Weights of a small GPT-style language model, trained from scratch on English Wikipedia.
Size: 13 layers, vocabulary 5652.
Architecture: RMSNorm before each block, rotary positions, no biases in attention or MLP, untied embeddings.
Training: a variant of Adam for these matrices, 451M tokens, 6884 steps.
MLP neurons of a small language model. Each row is named by its layer, matrix (gate and up: input weights) and neuron, and shows model dimensions 48-143. Each number is 500 + 50 x the weight over its row's rms, rounded and kept within 0 to 999. Numbers have three digits each. A neuron's up and down rows have the sign that makes its largest values positive.
After each neuron's rows, "fires in" lists the words (lower case) most often at its 100 highest values on Wikipedia text that the model never trained on.

L4.gate564:511539622539492581449487515381587453513560529468403463544498509535557519498437549573457510576539496490577526501550482447513623492451481496515453538533526405459427468522577502451539556451434504458418460456491491447426494537495490428456522496490567537479510617555538534493459515428530474493
L4.up564:411495448526479519460471467608558468497489491456541491520557476539436529495524455445545526507450625469429582515497549478540381482472505575488475418542518405516482423484464438487596469486460546515554477500395422481523512465495521540432435472473465502483457521446426497485451564446395558486
fires in: "that", "they", "the", "he"

L4.gate108:492472517480594460603493526498519464533526514572485467533458418447451588600474539446433477449494484507580468503438528438487427543389497563532439565494513469575533481477583477550560630481482510509505512502547490439387492491459452509449430522468505494537591460601553495479455465637565393531
L4.up108:437455481424550399466426455531521391519556547475411504583511490554364485509467605513537522490529483471436575537513498564625357475456479567541576508545616533561418596531488537525451476550478475472415554502523549465466495489603503449491469505469540435467501430481595436478523592465442503549
fires in: "2", "3", "first", "every", "l", "from"

L4.gate568:548545564470480483459552478460395495512491497446527491487450483465535400485397404455475543408499577572446549504485561517452486474505508506522488497451578506482466387442549426417573488510372479458546560478553531547483487538464543383549528441436542558590496469456579487545466486561498554439
L4.up568:538471572512532513453451440501511393576397501463577443422450463477374410405429391453473558491610624481490460555509465530446508478582539512448492545465502426477422430582547489515614560458544517425514513506424546509520488665373445537479473428502512517496511578498563587486494434483598463506
fires in: "also", "later", "s", "this", "box", "part"

L4.gate208:547450509438462474553454442398471534511476418487470496589484566477520449480447529538550477528477493472508472528543528573495580585530492479574546517482463445484529401499500446542459547472520411439447543393524479444446493434418488465494509519566463454535417470379537470554473538572523555443
L4.up208:477429448569524441522476575511500563492427474517404507523457496460509504588517543451439520478557459531528620499454441409586515521538560502583541525599514513500485426504473578513546521540575525509608513541519566489586526435489487421503486500370536503504470453548528510515541477446376465459
fires in: "of", "style"

L4.gate449:510470540542456388476544467501510464535511492500509484527513486433484483472556427474630448509477539537508502410478561514458511591478608524497549498590494574513515464402557460550568466485461485432431466510591416387457521499526534554528500466477518451526550557554510584399447477557445498576
L4.up449:463560487534473506469417554475541540449605532523454504564537512453510594454567477505495470450602458548476514604496526496489549417506506450463544432453519470459485499430334537496433547481499504484395357464508591502530529461510570461547454424454574500555517574606430406447395531457498440539
fires in: "the", "of", "2023", "5", "3"

L3.gate464:404464450411424448508483506493548486585465455475466492399479542400525538578531525529551460470413451541492451524453508508465576482511534522539487523507484618562521483498505473517544416424467567526487391408446516426454413465526536455483442377487512519534576527454432500522481547466436562523
L3.up464:543541540481436524546554509533547467512514519500409586500500526497519498478510456490554411531514466512600406510482468519570498506476452540466410432463516530489554475473531570521419532480467423638543474548478499496556502455469482594498398413539524410571493478485389536504486427540429521583
fires in: "his", "such", "personal"

L9.gate131:584529460472611419513562437539476540518429497545475493540469528482425527592486538536479578469508543470598523527429482487424495440449525465498454494441502459533560449482499490479561565492455545466504491451482431456510532495541553508428479584536504560436420473568506496305560493461453533460
L9.up131:511474425523451485575470485511525483453558506407415524489524395523454462516522510463648605506552429531494454431543549475492456522566486435424516484486548545521484482507512566470590582574529489462439495544552519489486496593486486437507489394438468529481468395552434405482536406538482362500
fires in: "it", "made", "mi", "released"

L9.gate622:417410478511413521544439500615499477512523473363378559428555541532508494447500514485544449459525550504528554508500461533485552475461599558481526534503515463492444489520471440466509505475427553553350487463465516426537482456552416472533478441523341523477468466543567519449438487384537387524
L9.up622:542412532446505447617465510529489482562452584541569525505507505571528526524455435548580496592481504576426481549508456428461435492532489490501470500446447486536527537512494552430460531532468569476542497508556469473628475521498385530519417536459571546547484449466499541448504504464495543564
fires in: "a"

L3.gate36:559538435494514419650491520533397564427528514455455481459500511442556441537480517528524520507417453442516509561473441475474541525443570483500472399376451565526563502465604506415444470456515531468444544589512452470507515457520596512494509462527556480566437524493586536504462465440558557497
L3.up36:556496484567516453484434463500457456496518515470499551449496520521536499575520527609599503495506550532463519471587472547512509422479522486520495456409515564440446520444467505441512578500572467524542564504473465499558599498389493536419505479598443518569447514430466489509467564526455552422
fires in: "a", "under", "march", "an", "december"

L4.gate324:512543563543383524497486516462473492482443541522438521474554512489424629553468461589594478569494617478513479542478445561496535463475474429465476522437591536477358419412530423479593536548578404522540513431498502492493492511562454473562571476526466567529528475477457504473607476472502455409
L4.up324:546570456480499510425505552560419547553491466557550465521536581487495431485577526355506464435493536473555596534382523486477497459530420483380529501451531487525492485493471543593522502517548544543471500463395516562454464478460475487554495443540439428491598543545531443450500475503541497529
fires in: "to", "not", "would"

L2.gate260:521491509462479554500473411498543474407458559493426475495535481462523507454613522407492425512494377535432569539515514486494474506484464470563397486489534477448514506442455522557429500427593428448444529487470499562379451497557485545601517580437517485470539603506481489460500519360517412547
L2.up260:560589495497573542594476525474552557506460486422482490482488575526507442505486540481564418493500511569413550489565468462455588537489509472538468505512450528498507513522479522511493478535467490495447577514437459612475476534535502434589533528575461434470583550435501502599442527554543498463
fires in: "south", "north", "central", "western", "state"

L3.gate381:381512448457502504486510531544619476440482419469532448420530542539477514451491554486476520482553509600522498495510558500613590510525584484551476498452520439473430442520589496484480479490522499517511483406577452432486459547543537439464565610440538477515462498495494457451481534497596485376
L3.up381:514391583512572522438546584506542451508530497505493531559524524474519478504495501497545473449512424496510473583459479488456506462482517559493528554434490525482552568432494525481543458571547506524500449520520504576450552545588539486471492503516541443523476507595475581485510499494634479402
fires in: "that", "which", "two", "following"

L3.gate228:497540372448564535467435479550396534484539506506451528460466511451552474608524562481527512486503457499518447405497543394557501449498536521480488538442502477502556485559497472537531512547450582464387567462513499385509527488539557459494582542391607512508461535486467368428417532518593487488
L3.up228:474553430435494575462476471531431481589482603427514604544510477511538486513515500411510453458501421485469479526504429403524412565556449576468499479519560514519476539539551511609448512453403633473465558522492519461456607498559545431545554461468469415581447579482490534437486632466582545541
fires in: "a", "into", "via", "along", "9"

L4.gate651:562445489520457472591555534484495413488513509557480431554443498517450574380446510541558499513526467503501530387590503362478521462453552487488464502473490486553486491490506514432436446426529417444423534510571583465522434490541503539547584525558532407507504499476523496532439515524506542513
L4.up651:475506469523541463571525466475499440563468492546454526418581542431516478400569507515452480470440455471467450410542447432522400568536441517531451563564469492434465512437470486393492562511505487454405471404575548479482509492553563517537501563437520491630482445457476527448653462440464529473
fires in: "an", "none", "website", "www"

L3.gate497:444510529428543440581564496470516516472488542548469520477434546554562529469558530455377496566491502466425449514492502415481491551410591559449468497492450520428476544458518434499482543622608501420489467458562561462515484569478544532488486447461520556579489572417425531523485462493452476424
L3.up497:593513482512464529499465470508462461571534508500469546463552474464510537483505611521425455468458491541457594451422426580497476459479465460481468440432458561614480568484491474429582543441454540484522567513493437530510459506582477507614568472491624502492510509397453495561554527520557593520
fires in: "an"

L9.gate519:545433562485531502508484417456475516471427519494495514403569550484573441454442441477514380424523545465597600532484563532409495543509458465540495433529529453520546531446568478573533519508539530423376506463472616560499503515448516493503465543450464509543476510579586534451470464441430485484
L9.up519:588500503454468465488454583590434525446509537445582522523525514580486510591519521526513540528477520534542521499489550439563563520492547517576519362446476520420492589537487466530478484506533476550570541490569497473516460479466547614544543439437562445409426594542517445502528521504501469501
fires in: "the", "after", "its"

L3.gate524:535385512517487474536502567507450466479413385486472494481509456500516547498552492451477468543507514440486475508480642619547482526553592484420553515486570592541495395483522549498502521520517528537494473562474466588486462370533420486494468504496485493525465425523427488439500536453491572437
L3.up524:503525511491507579485440568634582487544460600529442572466571518479488426607512512485491439435457550538552556499539565465511509552535467562479498560528446574442487517451465574556540529500508542406475488530497571455440495557446491413537534448527597516508502558543457450460465491506512612572
fires in: "of"

L2.gate173:479467456550483505423514424569458513472441526546497558540440449567444351466527536553522620513534497488527516494492404549439439518548533552531462462515500501551474463555487543502528516492465473455501553530596432539370531496510507485419446470455506461475506518385451565381459506478443459451
L2.up173:518523522493500426495456479505451565541452522441476431451542505438450526444463553561481417442488533375525386444508530391436499543483431454531482502504496516629515529538451477567432462466553528490440527499533406505547559463562482533552549511483529512516536526373460485462575521632518470525
fires in: "area", "years", "sound", "california", "language"

L6.gate428:524493547391567436548481538479508493427501533559463445533479548523487558544419568547492557551512478520540531438570515442464480499569509488485541385485377556553467467395535517512451494549462424541457500527520494566408540546516493615561433474480480514452507496473437544402559500460530529560
L6.up428:562488519521439488539493606505580590529535536533454506483422537475556484421485421544465466469508568481558512480565497495476538557475428465424477418432468481482509528531477487520459440503361492512460483484484527621475488504470471475474438490429515537525428542465448484423528475428579444535
fires in: "a", "such", "this", "any", "if", "around"

L4.gate483:445462586503456465484504470467464542457519521571498501470488444575485561385537463465564519547438505542469576399494453517524495527496403523539487538469529536561465399538538467422496524478467425484511409448611418515525446559414498515512438666549503611495521454431513524574466553504481463434
L4.up483:512555625470469440561508569529520517536547447521484440637537465450416560450466551458463462470500428587566511452498458512496609506454568491550496502563463408442556478569494516494533469421463506367503458452509433484549628558512566463499409419482495453497545415458515516617529447522490533461
fires in: "to", "album", "series", "also", "now", "been"

L2.gate314:457560467516397641515553512486491494489526481491580536494577493590434465535563443503524567519432475443476582622511579443426521467615502450438465441540573505479416527501463565463517442520495473463452402510492511507455549591512496462451545448458452493627527475450504456453439503526397492490
L2.up314:410463558508548476512446425481555568506429519547489454498483536515510533416455582485488472495572462526506487487531417560639511477441533498579405558467493538433590541526565535467482511447501423475566558505371507453581451495459529527536561575511571517478549437491451469512491542364523496573
fires in: "which", "that", "who", "gave"

L3.gate97:621414536508423531458506548548531525479452483588457591565551476536442547492533464480581576455506527459476574478450568486457574529534528520586539495483516536401529472524540581429559560420482437435455509509422552516518519455483491450507584464477511486493497515458499443502552519478520535430
L3.up97:485489609555450445515535473534505507477476528506548509593447554505497477504518536491458470630562537513448516635494518490462516512532546616456475538474437538409578464561553426529524586539520478466544494585496490433556407572399468605515575450488531481486547505613404439491479479472525543402
fires in: "for", "that", "of", "announced"

L2.gate63:509535443477512575498450520560515484596495573476491450557505484467441529478412449479480554507532508458546519555556484514467452590571602471559494520531446502527487426509608397377431551572548395589490501452497535447432509530519446477422481450534529419526471460590507563461432541486504456513
L2.up63:504484405490484543537538568440508523471430482520520470458521499609538534480547485526553448552516560431532542531486535475527521472485634512529551497598510473502533472463449513430526494522514594485484441476510448547482461524576435489498550505410511465490429527563542452445443426550476483527
fires in: "that", "used", "either", "using", "one", "playing"

L4.gate552:427399491538505438449586486445474428437488467549470592465499534430489543544509473472498478551496528434462527465468465427509557512478481554545514443552518569503483557483522595541466462545566547425451462571564499466579566540607542502486473459520440566512525492522426427451508486585454515579
L4.up552:484499522392534579498496526477450468537461656458505497471521513403446499424553489484513499401541468525481434507508518519552503403523486511559524516487477486519525577504438481442524584441502569477570497493471494515503477512609516492454364516478492472512468494476510568478527460506414607533
fires in: "is", "was", "a", "at"

L4.gate365:533540471480508546466587476523470508546434464534600537545536549504514547506512448408460486546531533464578506496488560494600572528479560519444478482531480474485471516512527498524530462537447523467518421499467481509547464547480479512452477518488587489513594391531433439472463502484599425492
L4.up365:415540464540522566528498458516546604586504601432583438499569496473537485502466491504502582521595435452488511507559462546443433451491570484493465529453479560548492514527480516447539557546484459480463497465605385509497539425523482479410443392360493541449535489461463449558562505580536472528
fires in: "she", "who", "that", "also"

L7.gate127:590505473439362461570402529482506564530496538561452515503489581506525488506556556487503454596439513490507481516501489418581475469441553510422510567415428486592402498572477539421545554581460547505496511536420555487530519480488522539540436489521440494512591584541496504526506466520508548354
L7.up127:478454482546486503496420461456393486530542525502558523549496431389540449385490489539378481493560460599523516522603486565547525463417436534552421518495405565492395542429412442549529513518538550514506479539518528410499485424546508521480512490477566492583436556504508546578537519546463581464
fires in: "his", "her"

L2.gate378:474462453392488536465468467458436462468478426522495452497515559461555516537447527500469476510526526523613569562500564448528436550545446482514474470510565539464481527522512621449450479610540584490514486543546444501497434537609567568635637440500473536559533463502521537481398446476488547452
L2.up378:550495465458500489548521437375461493500430423505505532545546557340527541506504540564508491458522466544451419439626482461506480541575509491456419422558462461467555513543542496403464534546451523491554486524515438542563553530516414584598545449485507442435560532493596519527488528511485425495
fires in: "north", "grand", "south", "royal", "fort"

L4.gate210:508432481458519501469530496464551500562451500563535523502503428490488552461550478448514542470448471527535523437489552576475629409569454446652536466465420490462512546479584472459488473484455498539449557480442499493548397503481405470466477566454566543471442480506439544526489501503575548480
L4.up210:492452482536455390500540460506502560438532519552475540509522483476518346484371539488388481466555568498533496499516555507464530530497545429538421504490480457492432540558533520481492489530526470494493545506537559486582523539419523477505444497498425503534521517551506470505454401541464454561
fires in: "and", "when", "as"

L3.gate450:496478461471517558479432526460497494548608405467371508521451486423517588502488540596524461343518498456491591432500534473534427561489449497520500454488509517415508557423482537502546532542523515539507508387352460399475507423484443471502456422421574524498476412575469522510512491432557520508
L3.up450:520525517488532467444569501456472462496534458526541494500503514353433548497448508556468499529502516500457558545425421556627473456488482529457468430530565534492494504529497580502471558507495516436511544459549449506504397518554578522481563596543498533504453419456478568533451467447427369548
fires in: "his", "for", "him", "it", "serie", "one"

L3.gate688:454498416482504581488582523546492482492458470554544519521447460465476552461540424488517597564463528474456548650540473554428503491493551515498529508475599543561601543354401523541554587484493462479442468486413484449472452481512404530442489441544484519465448484475457492478482491470480522519
L3.up688:359509506520466557441573484547506493540490611558552527549507563531464562468453510472508487597472565524529541500505538454436518428581503510515430519470491552570443494519576557511480518532531531478588428457429544538407496538479503484519451574512547502499495619489456488591499433439438500344
fires in: "to", "show", "reported", "date"

L4.gate631:510432451485580484499490439586472594531460503548573460575475482507473534451451528548525538484546519496499507407401476437525503458507622543435423550484589534528482530515566521469512511550499416579451496507594482462584471553392446438496462548495445485520472537456539531480454463560478416449
L4.up631:523479629456522550491494469442496459501496488455414430527484628472463454421593502404520531517488524538516474487550451581495491578550467614470428531428513537409456470536514555479548470649520444488391560550605473514499434475544623488588533530521524509471490603496431435467507541497481483520
fires in: "an", "so", "major", "important", "very"

L9.gate577:472544516435568499532547540520410432498503440525446442535501576440444467481548449536460500573506570649405552508482489471526564527491463454508471514519439453579581520451538529464485512502582422528509515477509566564608500540576491472474485552486504533554599454582453497492462428428518482548
L9.up577:460461487485517467468588461521463530507466453461476520424566560507530523459478515399513478526523503475475475403551451478503455470493454470450456606497572488541490483453542486433473541523445532477584463498442579613546568513445456457437454643448391533544548479440491524462486433414515434579
fires in: "to", "a", "and", "his"

L6.gate154:462565468561514607557487542534453523473499608482496606463542462463610554395523519464559512498456539521449463503515453591550480515474603527504630474532560469490385523568602541498471395464537567428491500528483503457526493495527552482467566500509499494540543522552430505547387514400563551405
L6.up154:558475544502427523530459532488507478559532467454535528525490458446519525603521524505438434428599533507461480547523471559462614463515456440461595456507461475548513474491516500523473540579541489407468503478551482547383544484516490503451590467476516544527442505546521484486533520379543498502
fires in: "of"

L7.gate62:436498441545515585487394461433569526570424468543470537460531505450497532523453441508498505540555556400503547526527553530467460554521503508528512575456520469499572490454594427463572498569538424410449539502546490506507551456406527462503519402530559517436519477502529514466467517561477447436
L7.up62:539452461426443516518603475504500496530504497534440451513499521494592495546418510503587653454495558455549541439456536519525587535487539637437464470502428524464548560537487552509530532467488523444487489520541522461464423505430487428464554549515542454452568654473519446612536496608545515496
fires in: "who", "they", "more", "also", "originally"

L3.gate152:571473431505531509517498520548475586664557508527483500422512575405519502528472457481537550520496502460528410453476482438574555512458524561584441487542487432503510512360540522505522551553494538388509518515542430484506504525494550428525443657487586551554437548505543468486457449488522540489
L3.up152:531437495440482439453481426607494569521486507509430534497486528524430512544408463480585555609549480493389516526481535432429468568530458501607419501576469522489447522395500425520558570457479430422588509492559486446470462537571467469512460578456496530541466553460538518505498467481529566512
fires in: "from", "several", "any", "later"

L9.gate611:527463410545546410520420445499516546502469566546591493460551429512551483540414474478450505508440523534493457542389487508484587424485523498477467524547473465569439532493481512485479497485448513507461428448506554566503415577409520535373416488531506498414604582505457446448517593467440583416
L9.up611:464489500460423463547509471457477519504555527546516463532524483436471519481423544555506435503518549622520422446555567518493607470489527561544438362493520475483445490540598486537503515473385498574428501559536494420479524501581537428545517555529467477556574492479513467325549561517482499442
fires in: "the", "its", "s", "his"

L2.gate161:480442541453501514484477524452479539431391561544512507539595489492448446510382513424554493471476490521528541508434469538497525454513568541564450509527492424373517511480477547501530607530506612435414428521458596435487473468506506500519503519517485483486452479543526491498472542462525415516
L2.up161:532464505484539452429492580532527520521525607355522461515498508421544487490429568620537449464466495555432455466483483540511552548461405546555464477454599478511483494407562466475433509523522489496435393510417506477482507516481522450429394549474533395472519531493476492502477561447508508488
fires in: "is", "was", "luis", "basis", "observed"

L3.gate673:441557450388519401481386534583466511499488514609552526452438559528501526482448472522529574497572470406512584577537473457559481507512509501427576415496528544506435550420495443379508466499449449499533549489505491417518427492461475570497520485430539611521447538468498502469459455525442461522
L3.up673:462495487468515465630521509530410478448483487484508467572525412528505544502535444562601386585514428520509516446626458478484514503442477549503492506369520519564536498509505546640429481477502550532488592512549477454536504440546511546546476522519519495529452466496414478479543453493465558591
fires in: "an"

L4.gate623:482426498422504443473608545455527482432548505475545443510498396521420416454487493524460450618443466506483547583450521419473520464559599605507441549573570534574470429523483501491497623528460552551550522467449551537517546507546501542478529506439533487578510513452482531503517481500497434466
L4.up623:579584474462439448496445478552513465490475547475459450617483582460496546572502490597478484482399509589461531423497472571558476535510416550406489538523534509423586509436536533572470507450520459559420549472537512452471611449520537499585518499505484554451459531492559426570410443522392425475
fires in: "the", "22", "first"

L2.gate427:508525508498458522491524517537471412579553354443480472459422511543474580487504506479529477533529484545397471464595477472538437452538514519426523454461485483494610364559536523546573446437454506542521574460524423536535470466562541590464533547567534447412520529508585492506485543524467482593
L2.up427:531567534490520489538481525498422434517498628487546507545482520533515607587556565518501447506523504535511453539495566535500425477505455532445507488537387533446552443583434579549400525430530501462546458508491519491507545567482441591566587514469393576426592462447477467582529462468481440512
fires in: "south", "royal", "north", "fort", "park"

L7.gate328:600527477554473498549472519451579438558503511389565525502553562542468447470562489541527478431501517447465499553465513400478544502480611503497409383565486396511553513427505459537520570528494468527559464393512490582478547525477562454514575482465561579491486470339470507531599537428527556453
L7.up328:390507505504470520470560460518608508453451473528541520525468517499504450565434629501600497518516481545516520511584568442544520501494555473472476554421537481533583557488441478480465468490597501498518610484520512499558405434494564484564582423560447439420520517537630551515474508515535519487
fires in: "november", "route", "december", "september", "hotel", "october"

L3.gate51:536474407548575454513527566476452476461444615608473458483498567464554460499496550492595526521464549529452528432443547526560461528493607454467448489506430557489502493475542557454533443518473517518459469452469499554469448488530434587580514512537386524573496420481483481475504435495442542544
L3.up51:553480454524550428464521535501467490548457526574475523586557556469547490434520501566582533528510475578425542495483549398477417475435597640448493514528489549473518578589477567556430455420501491462494497469503471530453450469571485408447525436561524587553489414333485474532521506438448398559
fires in: "in", "a", "june", "november", "mi", "may"

L2.gate347:480482453392568543622492539471463531492538572501583567468606555583499523599546514384483398480528507529485514492488509532539450451446589565474566463489567487557521509479484553386522461496429495585525479491474505494610492476527522466454523487524495483507469500529462478409449456486537506457
L2.up347:498368439464464548501614483588551520513484408536464457495513490492449446472492571533500551473398498491539535481545534405453502465521517399491514518532412417545435489438492514514504438603493471515504551532456619544530484466480476461505542527421427499483578524410491456468479450417437544498
fires in: "between", "from", "with", "by", "either", "when"

L2.gate4:407539462539422506497368536590493585491455514494460515462534516548524520502480481515515459521503567475536483535467592507496496406478544448513519558521476517467524577334459393537521470471516436506437511340511556579448472481508537505559461541516538523483513407475486513557450485434508558517
L2.up4:409531515532435488504460487551420536458490430469369514479581525528530478505463529454499490485494434462409580510513573503434483486519534429461531491365385524565508459505464414473510459511479501527525448510536516497432543588528449507478545479501466603566499518397483529596512523447428533531
fires in: "december", "september", "may", "november", "april", "august"

L3.gate158:516573502455511531539539495584437518584462525500476443473461513476457472422516391463428500497396536503509476465430529559531478416443536517519528611511490534450496480531536515511506569522524622410486529555512502515462496503464528374497400528552444472477447521598464431505503478579601530467
L3.up158:584497521509520522480529540421594525466503510500450453420474529489323543444475515481415506500469418442425568508517517610499506506450504531528514512414430421385495491537441451472490513525502509503514583618400440545614532509467499492536441541536512468515506404497542515498480482458498467498
fires in: "0", "2", "5", "3", "year"

L4.gate216:490573465459529452412475487462403509533581529477511507496513443470401496490567484471470482456490414524557509473452570511443488524500545467607428485468600492470491433556462549507501514599565505466507553504511515517482539420490497392412512551546615510616427506540475484566459554524498505516
L4.up216:524552550505533555578562572538471515434528545475528448423458522537516508544597491394463487563565560503533524449536533471479532516487611436463567524550557480539461596442445456446544444494518520425524523487444458567554480454454552643464516443543550460438551503389399491513417510538446538569
fires in: "the", "which", "who", "that"

L6.gate563:532534580444472506544614442525595475461460427606567498502524562504518499536457540546549532584494525475578508519559550479600537484563633422545602507474564465531498472517532581459499542490469502528414470640483549442454485514527570438549490542414489458500423547478625548442397479532541552426
L6.up563:544466479449435483490499527526566505538512459466483524574428439505467523500523504470506548595569527421505525504487484445412532494556500552506491488560489632491511566503523538558617474562515556549531480451443488447500498583550459566419459437530426496424495494529528479577531457501441454518
fires in: "not", "when", "was"

L7.gate248:464505436478487484526529458449525550473526459548459467492525601521520578534477577457463424570388494470449580495540472397536506516509481516526521489493451450546505458506493488532529479410510494476508444465556556455461426520489479517499417515543516474508502375553504549549454481577473550584
L7.up248:409466494500461567468524520495406549513541499519501452487508495479503406531469456443521405576512564476347481594475557464488543577395516470499475530416524553426513547483457491622545535504452480576540527484438529542429512482524531501491597516526418539467514488463509462536517447499500547545
fires in: "to"

L6.gate287:488525444546492492495589497484457513589538452540493560342559581609527483550518505603558447483481401476481566479500486490459489413478563545509521571400662509569466582457564516490595486531463535478579469506488566384519445499506475517628531498532462467507528448531547453439497483552433475480
L6.up287:486518524413397514480528548514494520420517465500458506478502468421490525521555539498478416489486424523534556507513562518543484504494547453547452435491515506505512483497528508536590416550506548609506570540595513519496544506516540566398509393502530535539482450489428508437464470476460563479
fires in: "as", "served", "won", "to"

L3.gate370:432547527553490562440490535480539517436463498464565437499401441575442513460462405536529554490494520503510500509552455489487475474504510481530442520560548482536545392480570523519553443536543452463396463507535463518518510545547494459472466570499606481500446399446451511555536491447486456428
L3.up370:517486398472501495543559570469499436476509504450466488489463479564572496510496524547597555536484499516462442449510515500524425522478437514407493525496485530546466521481481422456516439511496542487542523443521354525460468489496475438564515510503595543525434439508457483551451551408495561407
fires in: "that", "they", "who"

L2.gate261:448595475447451557458497596433522500424419546569421502514512561593501499559556517469506429481507542496484532469532475376557455570482655506421456488435604499485530524417558530367507549497501461526441509483428449452538421541518558419579580439457492405577603520469535526531507489477495478485
L2.up261:488432561466498397448473537498395473508415440562441486519478441501479458469498547384453441553447522409464484520447533508422498452547523521529455497354584522414509472472485529461460573499580484494499489558473524520519595488479453521513522536482567571499547507505552527473554462385537428485
fires in: "had", "l", "position", "season"

L2.gate566:527551522505412461485446500465551543512507513575474616505503444468586512504461477499469481508512497537553529529519562508538517476499566455550547485554490513541552532478508495488528557419529533448460471518476534467478428553629527493514549502623491518559607491511609592462474492517486451518
L2.up566:456396487402586433470457439482468476510485621482519454522480492448486525407457555465483406440495601530501484501545535573533440519463463528512517477513514579468471519497494495493557504500449484447557476426585486492402562483425582504474477519512461498429467545461532558470516493497499411524
fires in: "is", "was", "s", "villegas", "first"

L3.gate96:448426492494549417517482542554401539609491510538449490493495463465482461470462587459461415471534414499564494590463578505506540462506546420448462494477511446408481549464478478514576565491484560552514490566448486421371501489489537405476464508509495536559517502437510479486553560493477536477
L3.up96:463377477551481485545436558559489515506508568570507440557502520494385529522495479436534593501450484508527446480532432481547435445535406517548531529471478573488456585451510490489525516597476451378538520514505499486430579543507527506451512544506480571434426498539450439466597509531446528487
fires in: "a", "that", "0", "1", "next", "s"

L3.gate453:531486485496465466604440567495512507519465486516513486575562557401489549403537539458586488534484512582483446476530523532490431548506474451469476431522444536593572492466577468476537525503473532542511424479529481482538499519519471556417422484507534392500496478533469635528443457584541398478
L3.up453:448472458487476554438549487498511537487496500469488498520420470558506511547453559559534612524379521468374523437428547457542552487553564422501581466401512512466421500517479479470430397539467583511496381508544552586459438528492520563418548522501533488486498395355565498446524446442639550534
fires in: "its", "his", "their", "her"